config.toml
n_head = 6
head_dim = 64
vocab_size = 2048
activation = "gelu"
positions = "rope"
init = "uniform"
lr = 0.00163
decay_fraction = 1.0
decay_shape = "linear"
train_tokens = 899800000
MLP neurons of a small language model. Each row is named by its layer, matrix (up: input weights) and neuron, and shows model dimensions 96-159. Each number is 200 + 20 x the weight over its row's rms, rounded and kept within 0 to 999.
After each neuron's rows, "fires after" lists the tokens most often just before its 100 highest values on Wikipedia text that the model never trained on; "fires on" lists the tokens most often at its 100 highest values on Wikipedia text that the model never trained on.

L4.up1158,217,202,177,234,217,221,192,176,187,185,191,163,190,191,207,205,201,170,205,235,195,186,230,202,204,186,182,195,216,206,208,190,160,180,221,172,210,202,187,202,209,179,215,177,213,211,193,181,197,203,205,208,172,182,207,206,211,229,212,184,234,225,202,200
fires after: " the", " at", " C", " of", "C", " The"
fires on: "el", " same", " number", " b", " of", " that"

L7.up797,185,217,209,177,211,205,192,204,216,191,197,179,227,199,218,198,226,198,186,193,229,204,208,203,173,187,166,203,171,205,227,196,175,185,202,218,185,213,212,232,226,187,198,215,217,208,188,233,196,194,194,229,208,160,199,226,199,202,205,206,203,202,195,208
fires after: " ", "e", "s"
fires on: "ve", "go", "i", "oc", "ie", "equ"

L4.up1228,161,198,197,222,211,226,217,174,210,213,179,208,211,191,209,196,191,241,200,192,185,197,194,157,199,184,170,208,213,205,229,190,206,221,227,174,214,198,214,210,235,220,165,177,213,194,205,182,195,234,212,201,225,185,184,195,177,195,221,186,240,220,192,226
fires after: "at", "-", "wa", "it", "ur", "t"
fires on: "al", "re", "ter", " co", "co"

L4.up47,201,186,200,222,198,202,180,174,186,167,219,222,225,211,254,221,185,217,201,160,208,204,158,219,179,182,184,183,219,213,228,202,180,194,236,190,203,178,185,222,172,181,212,213,196,206,209,157,219,178,167,202,201,197,203,179,201,185,218,192,220,186,181,189
fires after: " ", " O"
fires on: "s", "th"

L10.up637,235,202,199,214,188,194,237,230,250,216,198,236,213,187,205,199,191,186,196,175,232,224,206,187,205,164,181,174,210,201,235,195,183,192,197,140,172,191,179,215,186,207,216,232,239,180,199,209,196,211,175,229,162,207,209,189,208,168,173,175,212,214,209,171
fires after: " qu", " P", " St", " st", "t", "P"
fires on: "r", "al", "l", "or", "N"

L2.up1057,200,228,206,227,213,202,186,180,185,200,176,184,193,204,206,228,184,229,206,196,190,203,188,174,200,175,195,207,191,216,171,203,163,187,210,187,225,142,198,208,230,172,189,177,212,189,195,193,215,184,201,188,204,196,179,220,196,202,241,210,199,188,204,229
fires after: " the", " Ro", "R", "way"
fires on: " station", "ch", "port", "o"

L4.up948,201,196,151,190,223,186,170,211,233,187,208,203,218,234,191,212,207,230,202,202,189,199,184,190,167,204,193,191,225,201,168,193,190,200,232,176,184,205,191,229,187,183,219,195,220,185,206,201,191,210,201,200,194,191,174,218,165,180,251,208,207,192,159,202
fires after: " C", "–20", " 19", " Ch", "20", "-"
fires on: "an", "e", "15", " as", "19", "de"

L4.up1520,210,164,178,201,206,178,161,175,191,222,203,183,199,206,218,199,193,202,204,174,214,189,231,169,190,218,181,215,222,213,209,158,179,203,229,197,244,166,198,234,249,174,207,216,186,216,199,170,219,214,242,175,193,160,221,223,214,208,216,183,211,209,221,180
fires after: " ", " P", " Qu", " C", " V"
fires on: "e", "en", "ed"

L4.up862,224,212,202,211,194,227,207,208,218,166,147,220,185,208,186,198,199,198,220,191,229,159,193,215,184,187,171,196,191,224,217,186,178,191,224,187,225,188,190,216,226,158,189,201,215,218,171,224,185,209,211,234,215,152,185,191,183,249,228,176,209,216,189,205
fires after: " ", " in", " P", " A", "e", " B"
fires on: "ve", "hi", "che", "ju", "ev", "la"

L4.up104,241,211,219,186,191,197,217,173,177,176,203,184,178,226,251,196,223,222,221,209,190,196,223,190,199,199,196,201,214,230,163,173,174,219,194,222,197,217,217,188,192,198,221,180,221,201,181,169,173,218,201,248,236,168,199,184,214,229,206,159,206,239,209,200
fires after: " ", " H", " c", "em", " \"", " h"
fires on: "ro", "er", "im", "an", "or", "ar"

L2.up775,184,190,190,198,221,205,233,220,190,225,225,216,185,246,231,221,201,210,222,185,208,203,155,212,166,212,181,178,222,217,165,199,193,214,206,184,206,191,180,208,239,205,187,230,203,199,185,215,188,196,207,240,202,190,170,187,180,180,219,188,184,160,177,202
fires after: "\n", ".", "|", "---|---|---|---|"
fires on: "\n", "---|---|---|---|"

L10.up408,172,184,149,197,200,191,203,171,224,174,207,220,215,210,204,233,227,202,184,147,221,219,209,219,196,209,184,194,224,207,204,192,186,181,173,182,244,192,169,190,177,233,213,179,191,178,196,211,217,186,201,208,197,196,196,198,212,193,225,191,222,212,157,199
fires after: "c", "y", "us", "f", " Sch", " C"
fires on: "b", "re", "li", "st", "r", "l"

L4.up1414,193,191,174,157,222,191,203,204,188,223,196,192,211,207,233,166,209,168,230,188,215,187,179,178,185,202,165,184,182,195,253,177,173,190,172,193,170,186,218,193,200,183,216,175,237,218,180,203,203,187,218,209,203,174,176,204,227,200,203,188,195,240,206,181
fires after: " ", " (", " w", "C", " P"
fires on: "+", "ant", "if", "v", "ab", "l"

L4.up817,202,172,197,210,211,222,181,176,201,189,173,200,208,172,199,202,181,223,217,199,178,151,233,168,204,154,176,170,240,212,181,191,146,210,204,211,248,206,218,214,226,185,221,194,218,224,232,188,200,173,230,226,170,220,220,175,229,183,261,207,197,214,171,155
fires after: " ", " C", " c"
fires on: "al", "o", "el", "."

L4.up913,232,216,191,224,152,217,200,219,217,188,191,165,174,212,230,192,200,212,247,179,197,184,181,200,193,194,193,191,203,210,193,207,176,209,196,212,236,250,224,220,207,191,168,180,187,210,217,168,219,217,229,208,213,224,192,226,199,200,203,161,198,195,193,193
fires after: " Ro", " Na", " Cha", " Har", " Ho", " Sh"
fires on: "ch", "p", "d", "ur", "t", "s"

L4.up492,197,245,190,180,224,189,216,224,178,170,199,218,187,221,201,196,203,209,243,198,199,183,203,166,218,203,195,184,197,224,187,195,210,231,196,148,183,220,188,187,186,209,185,208,241,113,227,215,186,216,200,217,194,206,224,196,206,190,233,153,194,228,184,195
fires after: ".", "F", " ch", " O"
fires on: "m", "th", "od", "ult", "om", "all"

L4.up189,211,199,207,173,205,171,212,158,213,208,200,187,195,169,203,216,179,247,211,212,201,238,222,223,200,199,184,205,190,201,188,156,195,204,208,209,183,217,206,189,181,190,224,197,188,228,192,182,185,163,206,218,191,200,235,201,237,153,227,185,188,206,188,178
fires after: " ", " (", "-", " and"
fires on: "ad", "in", " con", " In"

L7.up1235,209,203,199,235,215,203,226,203,196,210,211,185,188,180,197,187,164,188,223,196,201,189,205,224,219,194,194,221,175,182,199,194,164,192,186,189,192,219,198,188,198,191,180,189,189,184,227,186,213,240,196,184,208,208,204,194,218,171,233,193,216,204,189,205
fires after: ".", "==", " (", "t", ")", " de"
fires on: " Th", "C", "w", " g", "mo", " |"

L4.up187,252,188,172,196,209,203,240,205,187,209,210,192,187,210,198,200,180,218,198,202,196,195,226,183,149,188,191,200,203,226,185,204,157,220,196,169,233,219,202,199,169,205,176,173,176,180,218,197,209,230,216,232,203,162,223,203,210,203,267,180,232,178,182,170
fires after: " the", " P", " M", " Ma", "point", " sign"
fires on: " same", "ed", "ar", "ull", "el", "ol"

L10.up678,195,208,208,169,213,179,203,185,182,195,192,177,184,162,231,222,203,175,236,193,162,191,192,200,220,194,179,209,202,182,243,176,194,206,208,173,203,228,200,168,171,198,178,199,209,181,176,210,178,205,229,226,212,194,201,202,221,182,195,165,192,199,149,183
fires after: " ", " (", "|", " w", "-", " the"
fires on: "o", " (", "£", " $", "A"

L4.up484,237,207,155,199,198,239,154,213,217,200,205,185,188,181,201,157,203,180,226,201,211,158,198,181,163,208,188,185,198,193,192,173,168,216,230,193,228,190,205,203,183,175,234,188,213,210,197,232,222,182,249,239,191,200,204,208,219,208,229,169,200,243,223,226
fires after: " ", " c", " sign"
fires on: "ab", ".", "y", "ed", "v", "oc"

L4.up984,216,199,224,207,204,187,192,217,187,191,223,189,181,228,222,230,210,204,214,167,201,224,198,210,203,187,199,207,206,199,199,164,202,207,248,206,197,176,185,197,249,213,244,204,193,190,230,212,176,186,206,197,200,188,199,213,226,209,221,199,165,205,178,181
fires after: ".", "\n", "A", " |"
fires on: "\n", " In", "In", " As", "s"

L4.up468,191,180,223,228,203,165,177,202,173,185,232,192,234,229,205,228,214,199,198,170,238,186,203,184,214,184,172,205,166,226,198,194,176,183,179,188,188,179,222,189,210,177,223,198,208,215,157,223,187,219,175,192,195,207,230,190,235,221,207,209,219,214,216,182
fires after: " ", ".", "s", "E", "H", " H"
fires on: "d", "t", "ur", "m", "a"

L2.up387,225,190,161,176,220,204,180,190,196,192,218,164,197,211,222,184,197,206,208,167,208,205,196,173,191,170,209,189,181,224,229,168,198,209,169,206,203,177,207,235,238,198,169,204,245,221,166,159,192,196,230,199,243,202,183,204,216,243,201,197,188,230,207,152
fires after: "D", "2", "d", "3"
fires on: ".", "e", ",", "on"

L10.up289,217,214,221,200,175,209,218,243,219,209,232,214,179,228,218,223,193,224,183,165,197,208,167,207,180,193,198,190,186,220,228,204,224,216,221,197,172,200,224,209,208,205,216,202,201,229,169,197,227,243,203,180,220,191,193,215,225,199,194,194,223,196,180,199
fires after: "li", "vi", "ó", "ar", "la", " Ni"
fires on: "n", "il", "pp", "d", "vi", "u"

L4.up937,243,221,219,186,177,217,193,196,188,195,184,197,197,204,211,190,205,187,191,198,165,208,233,158,238,156,188,181,199,208,202,189,167,175,210,200,181,191,215,202,195,179,234,211,191,229,203,221,188,189,220,232,179,182,211,176,224,178,192,209,188,200,225,216
fires after: "|", " on", " ", "-", " the", " M"
fires on: " ", "on", " family", " Party", " Team"

L4.up1437,191,177,198,221,185,198,216,195,183,195,227,189,219,198,235,212,174,186,211,211,185,218,195,212,199,202,189,208,197,233,213,183,212,160,216,187,213,203,200,197,230,196,202,172,222,221,171,187,193,197,225,203,219,186,189,218,200,188,209,222,216,195,187,204
fires after: " ", " |", "v"
fires on: " ", "-", ".", " of", "["

L2.up819,190,217,151,229,199,192,193,197,207,163,201,184,221,238,205,233,166,183,207,186,216,219,203,191,191,189,197,202,207,226,213,178,206,176,202,194,203,208,193,206,206,186,188,190,206,194,192,187,203,230,168,206,170,182,221,221,214,170,236,180,192,190,179,176
fires after: " in", "In", " In"
fires on: " 19", " 18"

L10.up17,201,194,165,202,208,186,232,184,211,199,250,207,180,215,190,220,234,207,180,209,212,196,192,153,217,178,178,142,232,199,225,203,181,218,201,199,163,182,210,212,207,220,195,192,183,217,212,188,190,181,206,203,216,190,195,177,209,178,209,192,195,250,174,170
fires after: "s", "er", "y", "c", " S", " St"
fires on: "al", "e", "d", "ard", "D"

L4.up660,207,183,203,215,181,210,195,197,187,193,169,195,217,205,177,228,182,222,237,169,229,177,193,193,184,143,180,158,192,231,199,176,207,229,238,167,207,182,178,196,215,203,197,172,204,187,193,197,215,183,144,240,181,160,196,210,179,185,235,183,186,180,183,196
fires after: " f", " Ch", " F", " se", " O", " inter"
fires on: "en", "act", "am", "al", "th"

L10.up322,214,199,231,194,164,250,212,207,180,190,191,177,144,207,211,196,192,200,252,203,190,174,211,197,202,208,184,194,212,190,215,211,179,145,189,153,214,208,159,202,189,187,193,202,216,157,194,244,197,216,196,193,149,188,224,201,209,172,177,195,208,216,209,141
fires after: " dis", "ff", " ex", "c", " de"
fires on: "le", "ce", "er", "ver", " |", "par"

L4.up1232,194,219,164,200,208,200,159,210,198,178,201,172,201,197,194,210,203,209,211,197,193,202,214,184,225,209,183,160,213,208,201,190,183,195,219,214,201,213,216,219,214,200,256,218,179,208,215,171,194,163,205,216,181,168,166,197,227,157,216,175,163,232,181,161
fires after: " (", " with", "-", ",", " \"", "/"
fires on: "in", " or", "or", "to", "o", "lo"

L2.up193,185,195,152,189,184,182,221,192,186,215,195,207,221,198,228,213,209,214,248,199,206,211,193,206,188,208,182,211,218,219,170,183,220,201,216,191,197,232,209,191,169,185,204,193,217,168,179,240,213,170,185,201,198,190,187,223,196,239,208,145,226,238,187,218
fires after: " the", "th", "s", "S", " (", "W"
fires on: "se", "e", "u", " of", "us", "f"

L4.up825,218,184,193,213,220,223,183,219,190,218,203,217,152,210,190,236,195,189,212,193,192,166,188,191,168,199,179,155,227,243,203,154,240,204,209,190,233,180,191,213,211,173,200,190,201,199,229,198,201,232,188,230,207,202,193,207,191,173,197,131,210,192,216,214
fires after: " P", " st", " St", " comp", " At"
fires on: "ar", " of", " St", "h", "l", "."

L4.up997,220,204,205,194,204,223,244,202,174,198,201,211,205,182,233,223,196,207,201,182,235,181,200,188,175,181,191,179,217,219,215,191,178,210,197,199,197,217,203,188,235,206,188,192,204,175,174,179,184,186,179,233,213,186,208,179,209,197,210,182,192,241,167,178
fires after: "or", " St", " ch", " F", " f", " we"
fires on: "s", "l", "al", ".", "all"

L4.up1525,218,192,180,191,204,247,214,188,236,176,219,187,164,230,191,211,215,191,202,213,211,191,234,211,199,202,198,186,200,218,194,163,213,185,204,184,173,174,197,204,170,175,220,213,181,181,181,192,189,220,188,203,170,203,207,190,183,197,234,181,227,206,200,214
fires after: " Bo", " Ca", " 19", " in", " La", " Ma"
fires on: "s", "y", " March", " Col", "r"

L4.up241,182,215,197,206,216,150,226,226,193,159,208,196,193,189,204,212,178,173,210,199,194,197,224,160,230,192,192,198,237,203,202,184,189,203,190,183,193,234,224,232,211,243,205,209,244,173,228,176,162,165,181,251,198,187,184,169,203,184,221,196,189,191,186,163
fires after: "cc", " A", " f", " a", " c", "z"
fires on: "or", "er", "red", "ctor", "ur"

L7.up316,166,202,201,192,222,212,174,171,224,196,204,199,174,196,199,228,193,256,215,183,218,201,177,198,212,171,195,182,198,214,193,194,201,163,185,204,212,168,189,184,220,152,190,214,188,196,171,207,217,178,186,220,212,204,207,180,196,188,209,222,182,196,232,230
fires after: " ", " K", "-", "Z"
fires on: "man", "L", "han", "ten", "men", "N"

L10.up412,194,198,231,222,196,180,212,182,197,173,197,157,188,176,218,221,219,190,217,176,247,222,183,223,197,174,188,155,195,236,182,202,215,183,191,192,188,178,172,212,208,195,206,248,203,217,189,194,187,222,233,184,198,187,196,222,223,208,215,171,241,209,198,196
fires after: " Ma", " Pa", " M", " P", " pa"
fires on: "ra", "t", " in", "an", "st", " it"

L4.up1440,232,190,211,215,181,229,209,185,192,211,215,162,145,189,177,199,173,211,222,215,177,187,161,177,165,182,183,161,219,213,165,182,215,182,192,189,193,211,194,215,179,170,188,194,194,210,171,198,190,209,196,228,222,181,194,191,199,218,213,210,182,209,219,215
fires after: " co", " C", " c", " St", " Col", " p"
fires on: ".", "lo", "lin", "F"

L4.up1231,240,220,222,208,203,212,199,215,207,171,199,207,204,196,228,202,244,192,205,187,196,215,209,178,201,182,162,161,190,184,210,161,173,168,196,191,214,210,204,235,202,202,175,238,209,229,216,226,194,187,189,216,251,200,172,184,203,166,193,198,178,211,203,164
fires after: "|", " "
fires on: " ", " |", " 1", " vote", " 3", " election"

L4.up1011,255,179,193,210,174,221,219,198,205,206,185,159,181,199,196,199,198,199,213,208,210,177,202,198,172,181,195,166,192,202,202,172,173,184,185,200,183,193,192,206,210,191,200,193,246,211,206,204,195,185,206,236,230,185,210,159,191,226,230,173,210,221,206,225
fires after: " St", " C", " No", "d", " P", " p"
fires on: "."

L4.up353,213,242,226,228,194,215,213,210,203,189,201,186,177,203,215,179,190,177,214,193,171,187,205,187,174,190,187,217,205,204,196,191,193,211,220,193,228,218,199,227,200,201,224,178,186,181,195,186,181,172,154,197,191,206,171,217,173,187,262,179,219,211,175,159
fires after: " f", " fa", "c", "ed", " all", " for"
fires on: "il", "er", "com", "y", " Com", "ce"

L4.up1282,225,203,190,167,226,166,191,173,211,199,205,183,193,190,214,190,195,229,228,184,184,161,225,175,185,179,173,184,228,207,204,202,197,165,228,241,213,203,174,224,220,195,230,227,234,225,196,197,189,181,208,187,213,173,194,192,212,174,230,196,196,238,205,204
fires after: " ", " O", " St", " C", " Mont", " At"
fires on: "l", "o", "ep", "ie", "e"

L4.up1141,204,199,203,224,201,217,187,231,237,235,218,183,198,262,206,187,228,194,211,179,208,198,186,197,168,226,182,206,239,194,196,185,178,198,215,217,181,191,186,196,277,181,216,169,175,205,211,215,193,205,208,207,230,175,187,196,180,203,213,175,193,209,182,194
fires after: "\n", ".", " Ma"
fires on: "\n", "la"

L10.up365,201,217,177,203,218,216,229,163,199,202,217,210,205,220,186,221,171,199,212,200,217,195,189,211,187,165,188,178,217,193,195,220,175,204,203,202,182,208,183,191,215,201,195,166,212,198,236,182,184,202,207,206,224,208,167,205,218,206,216,231,161,232,207,189
fires after: "ter", "ur", "per", "ri", "lo", "man"
fires on: "ch", "or", "t", "ial", "ing"

L7.up179,247,179,175,190,199,214,198,221,212,216,217,195,211,183,250,193,185,202,189,206,208,202,208,172,213,218,206,199,188,232,202,197,175,208,190,185,199,195,202,212,214,198,191,191,220,230,177,199,191,236,249,228,200,173,182,187,189,194,202,220,168,230,212,214
fires after: ")", " |"
fires on: " |", ".", " ", ","

L4.up1372,206,213,179,240,189,247,190,178,190,177,186,174,191,177,215,220,176,201,218,187,200,180,183,193,167,227,191,172,218,230,203,185,204,194,215,203,216,177,183,216,210,190,200,206,193,199,200,163,189,206,196,256,232,199,223,210,197,211,227,160,206,187,216,202
fires after: " St", " U", " F", " O", " Y", " Z"
fires on: ".", "ed", " For", "y", "s", " S"

L10.up359,168,209,214,218,172,208,204,220,211,189,182,180,171,198,202,204,253,216,228,170,220,202,217,193,203,213,171,185,219,231,177,217,163,252,239,159,242,208,203,193,169,200,189,206,212,153,189,179,215,203,201,208,169,175,197,168,193,211,215,183,202,220,174,214
fires after: " a", " one", " of", " for", " the", "T"
fires on: " of", "f", "c", "chi", "C", "at"

L4.up1154,198,199,192,204,177,174,206,180,150,183,192,214,187,194,180,198,217,227,220,178,196,217,181,202,219,220,184,223,222,213,157,198,197,197,188,202,216,209,212,212,206,184,186,166,202,200,179,185,185,234,170,218,235,187,214,233,216,186,209,189,191,237,219,192
fires after: " ", " (", " S", "/", " \""
fires on: "ar", "us", "in", "up", "und", "im"

L4.up154,199,207,238,197,193,220,217,226,197,193,192,204,183,206,198,241,202,199,206,210,209,191,198,187,193,175,196,182,235,192,175,171,215,213,204,203,220,230,180,203,202,212,197,211,212,150,178,158,206,180,181,211,212,197,197,186,236,171,207,210,204,228,169,186
fires after: " f", " F", "ur", "-"
fires on: "al", "ed", "th", "s", "ure", "ut"

L4.up1172,180,212,180,214,182,231,129,235,206,182,170,208,182,194,244,230,188,195,180,194,172,228,232,193,166,213,193,165,226,219,176,201,193,229,214,152,202,193,221,211,214,185,199,188,202,181,211,198,171,210,206,227,207,175,183,175,191,199,202,138,204,211,187,193
fires after: " Ma", " ma", "ter", " To", " ca"
fires on: "k", "pt", "d", "ial", " p", "t"

L2.up42,231,217,190,201,178,212,205,187,215,198,192,166,216,245,212,211,203,221,199,202,215,193,184,201,202,209,169,188,239,195,223,174,198,180,205,192,196,179,188,197,183,160,210,180,230,187,207,205,182,187,240,196,209,179,168,192,183,179,205,207,191,212,189,159
fires after: "\n", " =", ")"
fires on: "\n"

L4.up1333,203,186,174,211,215,181,220,243,201,218,190,199,189,232,180,197,224,215,202,166,237,196,204,200,208,241,192,226,213,192,197,169,165,219,224,186,205,233,160,234,224,159,185,199,225,173,194,190,223,188,186,196,173,176,214,200,218,208,212,193,230,196,195,208
fires after: " de", " Di", " De", " Ca", " di"
fires on: "s", "re", "n", "k", "ep", "w"

L10.up1534,212,209,207,193,206,208,162,201,192,229,196,161,183,170,197,198,186,219,180,188,181,188,212,196,215,203,187,182,211,202,207,196,176,194,220,155,250,198,204,189,197,181,216,213,186,163,166,174,185,188,211,204,223,195,263,186,220,216,187,186,219,200,193,201
fires after: " g", " Ka", " W", " G", "hi", "g"
fires on: "al", "round", "la", "ga", "o", "wa"

L7.up502,197,208,220,183,209,206,178,213,212,212,222,186,213,216,235,189,205,180,202,200,196,182,209,188,220,236,197,212,212,239,218,188,186,184,207,203,189,168,213,234,193,179,207,211,185,195,179,199,209,218,212,222,226,197,219,172,221,199,199,171,184,212,182,201
fires after: " p", " b", "p", "l"
fires on: "la", " no", "no", " do"

L2.up988,213,186,214,245,209,219,207,200,223,168,222,259,210,217,187,216,202,225,199,193,234,214,185,207,183,209,189,208,215,203,196,166,147,196,227,134,192,228,202,196,216,175,196,184,170,183,187,177,183,197,169,247,161,183,216,212,192,206,247,181,166,153,199,182
fires after: "\n", " /", " K", "–", "24"
fires on: "-", ":", " (", "en", "ong", "ill"

L4.up1151,217,198,236,222,192,200,178,199,181,196,203,181,171,235,176,181,202,207,222,203,205,174,212,178,200,193,181,195,228,194,163,204,181,194,192,207,215,177,220,206,211,197,205,162,181,176,198,191,173,190,201,187,174,190,188,194,197,214,207,172,182,188,187,207
fires after: " ", " f", " b", " ("
fires on: "ri", "now", "wi", " Ber", "ran"

L4.up548,243,206,211,228,212,221,186,185,168,199,195,184,161,175,209,195,212,203,201,236,177,172,207,205,200,206,190,177,215,216,188,184,222,186,207,213,205,193,216,216,221,209,210,202,200,218,183,176,178,193,215,232,206,194,182,246,183,190,218,180,187,195,193,203
fires after: " C", " the", " The", " c"
fires on: "y", "ent", "e", "ong", " di"

L7.up533,207,201,207,196,186,192,209,180,189,210,236,169,175,189,189,228,192,182,199,220,248,169,196,196,208,187,187,192,239,201,204,188,196,190,238,181,228,206,194,205,181,181,212,177,155,218,222,180,190,215,200,208,221,146,196,199,197,179,217,213,206,182,171,187
fires after: " ", " the", "e", " c", " be", "s"
fires on: "lect", "li", " same", "cell", "mb"

L10.up1098,197,202,206,222,179,185,229,189,225,164,184,185,203,196,197,194,199,216,223,181,208,195,182,191,245,193,192,208,222,212,207,187,206,195,198,159,205,173,179,181,195,247,178,205,198,180,222,218,174,223,195,209,176,192,197,184,232,193,211,220,205,200,201,223
fires after: "s", " E", " W", "'", "es"
fires on: "o", "ch", "p", "mb"

L10.up1103,213,179,191,225,225,205,249,216,217,173,212,187,197,218,198,198,209,207,169,173,220,191,194,196,215,196,181,211,215,225,230,173,205,214,216,175,181,183,203,201,206,180,179,170,191,170,217,218,221,201,189,160,161,174,203,139,243,188,215,201,188,212,165,202
fires after: "s", "ra", " as"
fires on: "s", "p", "br", "o", "e", "tra"

L7.up284,215,210,182,222,196,213,187,221,202,199,256,178,178,218,203,193,228,239,202,187,198,163,222,167,208,212,194,186,223,232,186,195,175,169,213,172,223,205,193,215,188,183,177,185,162,186,177,174,208,173,206,212,196,184,213,166,264,208,217,191,194,205,188,207
fires after: " the", " de", " as", " De", " The", " met"
fires on: "re", " well", "ter", "ho", "par", "n"

L2.up1004,185,236,178,230,172,159,182,191,207,182,194,181,195,194,175,191,179,206,218,207,222,205,209,196,222,225,207,211,187,196,193,169,204,195,212,187,199,223,195,203,209,218,246,201,208,205,243,176,211,194,186,225,188,193,209,212,258,172,206,180,174,185,178,225
fires after: " (", " ex", " 19", " inter"
fires on: "20", " found", "est", "ist", "17", "16"